Weights of a small GPT-style language model, trained from scratch on English Wikipedia: 10 layers, vocabulary 7506.
MLP neurons of a small language model. Each row is named by its layer, matrix (up: input weights; down: output weights) and neuron, and shows model dimensions 64-159. Each number is 500 + 50 x the weight over its row's rms, rounded and kept within 0 to 999. Numbers have three digits each.
After each neuron's rows, "fires on" lists the tokens most often at its 100 highest values on Wikipedia text that the model never trained on.

L7.up88:486494576433577521502472531532479456489529584407508546472507609342525490429505470554470484431419492504581479506477532420548556478551491530484468527484487514581546495518582465487512499476474562494453505575508540534544441448426486483453499414525584501530454477377435526513554520496534533563
L7.down88:511445536487551503468465549554427409508466479527494431451460482527448500446558425432596524447501501519430595436515485591494554551560427486547583484551549472493464540549509469518566552504591476525546489501428512493515581479514519383509529437497442493523469479437504435521466570503394503448
fires on: " and", ",", ";", " the", "12", "-"

L7.up585:591564494581511490515553500462605446636509457530463574422449516508500458556475422544544484534448568601427522479522452470508551445564487492418500435546504512534576526500590488488382466441535515539475521426483543524335402582573486529495566554508445453492534407517494475485504451479507465478
L7.down585:442542511536487491496503515425469475522553537511401456510435453652516504533512419462504482478431605415419432597425504500484517522499525532521389626556508495532560443530478472484478592437501533477569427503487580457502518467462471426522464439425560439434486528457509582465556453511536520510
fires on: " the", "200", "201", " serve"

L2.up490:524491453467439527477446550589522490526391481470459538426538407480504472577528555426531426487510515544540468548548515551608535506489586606480422535468452510559492496572558552535535481494438553574482538512460595533536527568494440537513596515547482477471459585395451495517520495421459524537
L2.down490:517518347523516484524514439452444495493553533510409436538411519550530525570485451520500551590496450476535496526512547552504436585490497429562543479503421525433488504524398441457495514620441532444467419523502483420525557471481491487543539493556504538565521519480495485493557587476515647480
fires on: ",", " m"

L2.up972:535434435557526561515559490612447504542472461421500606457511485471480514527546487490507451527525478555502455415507529496600591426534480444500422570490446471513499502617561427418364542460458548503506574494492531493499472574469476525470594492495493430471504483514422468507536523443539489540
L2.down972:531572460526476492632406458465504456529520507460521491507438473523434459526514506507501471479475479511500510589606433525539515503461406476465543441496464457439401466549480473474583528519470502521502461442483418462619473467573543510525503490585527484399558553466573481437467532554502542506
fires on: " the", ")", ","

L4.up393:472554555528489557484522538482581479456509474525449511491462445497498463455584554464463498548465418542580512580531487457484436570498485527474505569503551473585512532489509473590505526456528589475629589480513513510410445451484399494605456498475505498480474501531553499438504439530537542431
L4.down393:500504482530602414455413543517544474596548520467545530436488489502499526412414499415435496391545498515482521422512458516492471473461509519486435477534552554420567553481538458483590438472442458439455471493448498481471567525540582578521435496504595414451455533428502443526574456586459446520
fires on: "-", "\n\n"

L2.up908:464445335520454534551439527508441574545406467483508520402527371494494533496523535552446506486513548577522487435483499536541485461519531491537497503503395522541534531728491550508446492457485547576464479502537479544453523574603350522500582497463512512536505574588429517545549528451370524469
L2.down908:441475530576465482574439500503460455599510523489522438488520566470506580482416505525475425510499540528549455409428527503498484513543499529473597494580461490528451521515566437454477503580444529477513464521603500510524483468483377529454526510564509445459468374484547568523485576506514408550
fires on: ",", ";"

L7.up1021:531430431491501529469653560617487438563551566560537567450483476529528509330562492622471544522562480487536502447517505501458516490467493418504488440566549527570467530548472460546569529466435551565573497520549478606575451546473405464444539513512456518543550426471484457500465435475472520578
L7.down1021:511483527511520488525487465484446497503523518509455425472543484455443394523481442539497505452500462550469556537484419464504431494509574537527477483492498476522519530495456473536497468437479452469552524483504465481478522510538554418421451516488646550551492528481493444540451589436433490462
fires on: "%", "0", " they", "1", " population"

L2.up41:533563520488488563595481478611544492437459526571531511502511550490452461486474496388484539507474488493590455534609563529481518501513473544421437474433560405537461455465463473610455459449512520588514511541508564519482547503408560523560520515538478590549474502586500558432514462475401520493
L2.down41:450471400465497527452494428539523448431535386558576481496553487475512449582511568560503442487510546444502558482490526457499556456509544529533540389479427568515543524504520496449509430505555411518422482515513509531525538525455450487470523477477456498453327443552489577619522501462572520496
fires on: " p", " m", " b", " n", " sub", " P"

L4.up925:603496570397482564446578463532446521468489489515500515495442491364565511551587425574469642565476562516449473474493483493597511507510568455532514481542478441519503480517523413458466536469508570553502497514561575481474430390482427484486496516661571429476470468401578505551496518568544428506
L4.down925:542566424397532508413476460459505544425631507451397524569470441428475457463452413481457526456506475558475509474473498502481475518471553411487538534442542549510609458468483423451508550523560591444555436415474486470509537462563509434476531384560540480526480469431511512430536485474481410545
fires on: ","

L4.up878:509516556494499523429606591500421485497503479486429490523638455596507524537502483535539530447542543515482486475473469446522463538534525532499505495645539536534476498601512529490573465461510439482519581487488491483544412596498456596469482522384524428426542520411507541528560522455520485571
L4.down878:502427500453522517598466497472586531441493476522511452564465506554474585577532463484486493450534553550474534403316503509428440504456469469554417476557485537450477516470534414519407470494470483469458523503483438428535494494485590524489547536500531455545509566510503467553484563468517475528
fires on: " |\n", " ", " (", " |", ".", "–"

L7.up427:482466502498539620517540495548452488452487492645371504467553546474537524425526395517449542488466479503543467575489504533420487495515439492502441546549513513563440481513546439466569543547451558566608563522428487483453528541460527540523505560499463488534529519448422510472513500493361405523
L7.down427:522517562511498382533505504519437506428452516502499546486501497462457509524404570543516440526417464556548528497571463426599437483444537434451461455465543512448556486541504539554602433442474505455498472544499477464499504489498505518484507490550464506490547488446425443478428537449484430468
fires on: "0", "1", " p", " |", "00"

L2.up188:533527469541456609458611506556451640517491531508502549406455508527562479509530511482442436564518466541525511443518545452563528481491512499453390498433481498513480435516535459439491483471431536524457563468447490393532303537472531515497589493481534483498534570515470455464618416517514537499
L2.down188:435554536446561486510491472455488488536510536467543471483501545493590440454514467481484415473503472514552511489617453530442451559513537526515422469455473467510459509477510524362484444448496483423495503549485475524508618465457561487476578490398475429503524483633496509557507503442538373469
fires on: ",", ":", " of", "),", " series"

L4.up460:423472570476509532495455578499548480455531399525444477517534476538489473447509524503464472532464553426569454530553562496492409507510558580453520575458524477525460474489491637557589491506530539467497521510478536573515532430519454498625398516536530419561484466434477499445568389497468514445
L4.down460:424466427482518473538466469523520444487562590464620470422566499499550432501475510451494507534519597478421503540454515507595488574438500526513472399550493550520514536496548524409548587495504495544449513457581479549462510576574515513505445508401390415454443488468437548522536462417533527397
fires on: " /", " b", " m", " B", " mi", " tra"

L4.up511:429454427507424538453483609486560429493505428467530537479577590464493476410534481468426474471490501509529447550535492422531465547452449572425469468582473384561465481443458404476598552486472522526500455605469440565583585434512510563542460505500393499452549458529517506539439420522598468505
L4.down511:458493525512488550537482491561498423495504516510404413545519537381492556539513422450529515460629581490549527458480469396498548500560498432579586468527538465584439489468461504414520554587409497549491453593470367462516430492512494527471419476477535400490447493510523535575425512476609488506
fires on: " W", " w", " Pld"

L4.up995:493508458431516536563464480473543472486484466545516556498552622499454548408443469495476480416502556529441464507514560471523537487463533614496468557560464361488402442525480504494559442557447586477492469531428508502477522439470552576519467513492402504569490468481404550560490389533515485515
L4.down995:432473494556493541566500510513586514465508478575427553510485515528502489490534471509470514591496468481523619501496429545525507452578403582624473528488567501568463486541537527532479574515585452487430586492573547483533473465513491494483512516467460491566482599486482426549496505571402473511
fires on: " S", " W", " the", " M", " V", " |"

L7.up988:523471455542522563575446504552505470502394503501620547418508502408517521486416434496538474523460483496569477487477552455523524463501494484436490556518530470523477469518451453449549551502477511470448571554492425612596490473537455522471482453432462461575489468497436423542475405600506536486
L7.down988:422404539484540425491432506493509557481432493487557462525546469511444461490508500498433521415524495517514473451493507588491524484574485442600566539456512412509431501505627507505451519517543446485431431524524434550488482503382548480422511458535505428540458483557476440455473471559489445516
fires on: " |", " ", ";", " W"

L2.up241:560523515550511576559466557517489536555526446587460530425480532470552478491590493375486550453453540571528399545497547461589500480506461488514373567514357478534513491580515517482462546446441511577479529473307530476488474491526550524534508475503442466514528517477440483433591436497430517476
L2.down241:516476424479504576537372540500534427500493589463524495430501581549505548455449439518472510514447576579525473460590498444499471421513548523504495555408434534588480496544524632562615468544425551583438427601452510451444562460493520527489528444543490576519478522420546515461494526504470452525
fires on: ",", " ", ")", ")\n\n"

L7.up481:542497559609507441449419541511580545461440460558466327498476513456509590481464496547512529500443445462514483548500564534483550459539463537565582492592535538533538514525432497526456492533471547498493664462565585489447499488470457556543483503522503560584406340466457454478505472494528494494
L7.down481:495445480506581549507542530564500462481539386398481543534441570485571505452575552552453473410497530499571440522492504582495546579456342466551477471407518520519549501454466544480551436405511530508607490521496527486506556577543632484484523407421584531499496560533599423462488460513519561487
fires on: " ", " at", "201", "it"

L2.up226:434472588497457591457512590501459585487587513519479448432505459639468504522481536467430443536443416566598479558530533426515544454523510518505545508503498564521475527506580492577487497470536512567547560492551514492461418488453491494629470509476522470488505513500518487592514423495449510505
L2.down226:515529544488536535443589573533497524490530484469548565460490467596497542488524530483527430482572512471454495446571574541474493525395493562489539558500462607497437500518565445517534502567499628512521547552409480514453532510471445555499390507569561517494507528458475495531515490670440445532
fires on: "\n\n", "-", ")\n\n", " Website", ";\n\n"

L7.up567:525540513444523616485500540481601493474425417523474384508531514357535516493476512615439474493461454520491421546509539490539432530447537531477400385512394442480530572511491500488486465506527461474527454551524517536507484522414447515485478433550512455477406545447489570475530451575515398506
L7.down567:503536478547514501556505516524496489613576475436522515483463490483498499399604505426496531510428614494636466499594536522454524457556554490595507402497469464511486431487557381438571500486444533474445483457439460498524509584490501503503454438540531468539542572474473438482510435546446577452
fires on: " a", ",", " and", ":", " when"

L2.up999:501485460511472491473465560546631398533454514533493451500497507465446500447482544418430517555471506577553483502532468442508550520454543455485544522501500478540510529492482512548564468555557437547551459535461395534469483562518504521448517540468386535617522388564521558477482411505587579563
L2.down999:432537512536482432440544448508600499537564455480593516587478466436453435550511528536442456504550587485534472507700437482385530544570497521490493526418502460505565549409539557470469465458550512521471516455529481513522449519513514523543442471443590436477449492524489470537537470560603544504
fires on: " Ch", " ch", " W", "Ch", " sw", " J"

L7.up294:474468521541519575539590547479491515582471437574524466512529536447543527478512425501476409643460510532509469524492527516545632473542559441491535559488530492551451542506495508511395529507484567495523527615467476510382496532455433482438548488505446497586463449499354543560512442498477494553
L7.down294:563418496438514381549436525479496448416488513348514476501525450458527552462477576564498514534590439540511536479446450529512496508447456435485499508410517485440486539524608567495563521525454472538568513418481425492469525555512500363446504537545484504451523550473482465452516531496494536476
fires on: " the", "'s", ","

L4.up197:545453532633499433434513593526617482492509490483531526467402483503538508492508512471511516507501538485596517469522430440491539505498478556481521466580517518521583532529462496488428508527479451592539500400433541501527505584491515533529496497533437470475484339530492441408531482445507487525
L4.down197:548505491449521562448537505530518554508553560556543392558501461488639499487500510559415507542513511553426450528534505524506466551428514477540464483534508450515452566364492506450455447484578494472464488499516534482544494504477513439540507481488475496575388571511548576504515463484441413485
fires on: "201", " ", " During", "200", " February", "202"

L7.up167:488400476483496584408477451543452487472525515516347472490581461521550522488486493541459454585448526504464573499492507491468440527549420497533488465599435579531448549569543504547587446522475658588528470429508529544523467478445470480543525470487564514482557497374531530526495491494523565528
L7.down167:468444486450416586497416515516550504549515488554519479551471624478425484552567543517449483484580462478466481528482511534475482461431538566565456601451565469554598462534448442540511334530496528522350591583518553402589466471422527622503415613482507510485498478425548464505528462542468512536
fires on: " |\n", "2", ",", " ", "1", " |"

L4.up201:441408505458443504504419604460525483609505519474485644409501558411516513517562477454489472411524590479476437393505435513430505479505522527537482481553414532569561503691577446537575520485481540596480460551491403579478460486545394557448434500550407412516541549485488547500461498465457461527
L4.down201:530520533493440536444436468581458486533512529500543484540584513462544500570601534457434500577437487581478434563521523473633470537462525460482491497461572525442493425496419495505470504574449488445517504429492545413541543440472440523478401496581444635426500500528509526475461503609556435532
fires on: ",", " but", " until", " while", " before"

L4.up348:543504505426486450448469562419560468497449491493484493454483553393562533488486502536431536484489477511471526507500438478459556496488509595506489479523472466621489585484513533525443505482530460543535580552477557595430521515546315507425562454581396498587472488528540539534448447561540421594
L4.down348:585426548531468529491390484551522526538438439563450490560536470520540506479540503405483465536421534490523498476373602536495479540465526490526429577477453623394438440466463551438620497602529471511575513494368530427495461462446586400545544466460520503492517511513406481456489526529476535508
fires on: " is", " was", ",", " but"

L7.up704:494474414457453521566505504509525534489521473572455444481510403550546573523392503619481433564530560523505538449490591557497420506466435544500493437576432562473478561587537516490574531494503541435495507367523393564451490533525376509487475486519570562464560454368466542487452486422440477504
L7.down704:521513444456383409532512559460539577490544461468502519532516582451490512521514632466518505448586490596480529461325488486504488525481509416496535446520473468460544432527555491565498387495533544444543506540499494457502550439515570600495506582555541450487495480467562488434447550553446566476
fires on: " |\n", " |", "ic", " ", "b"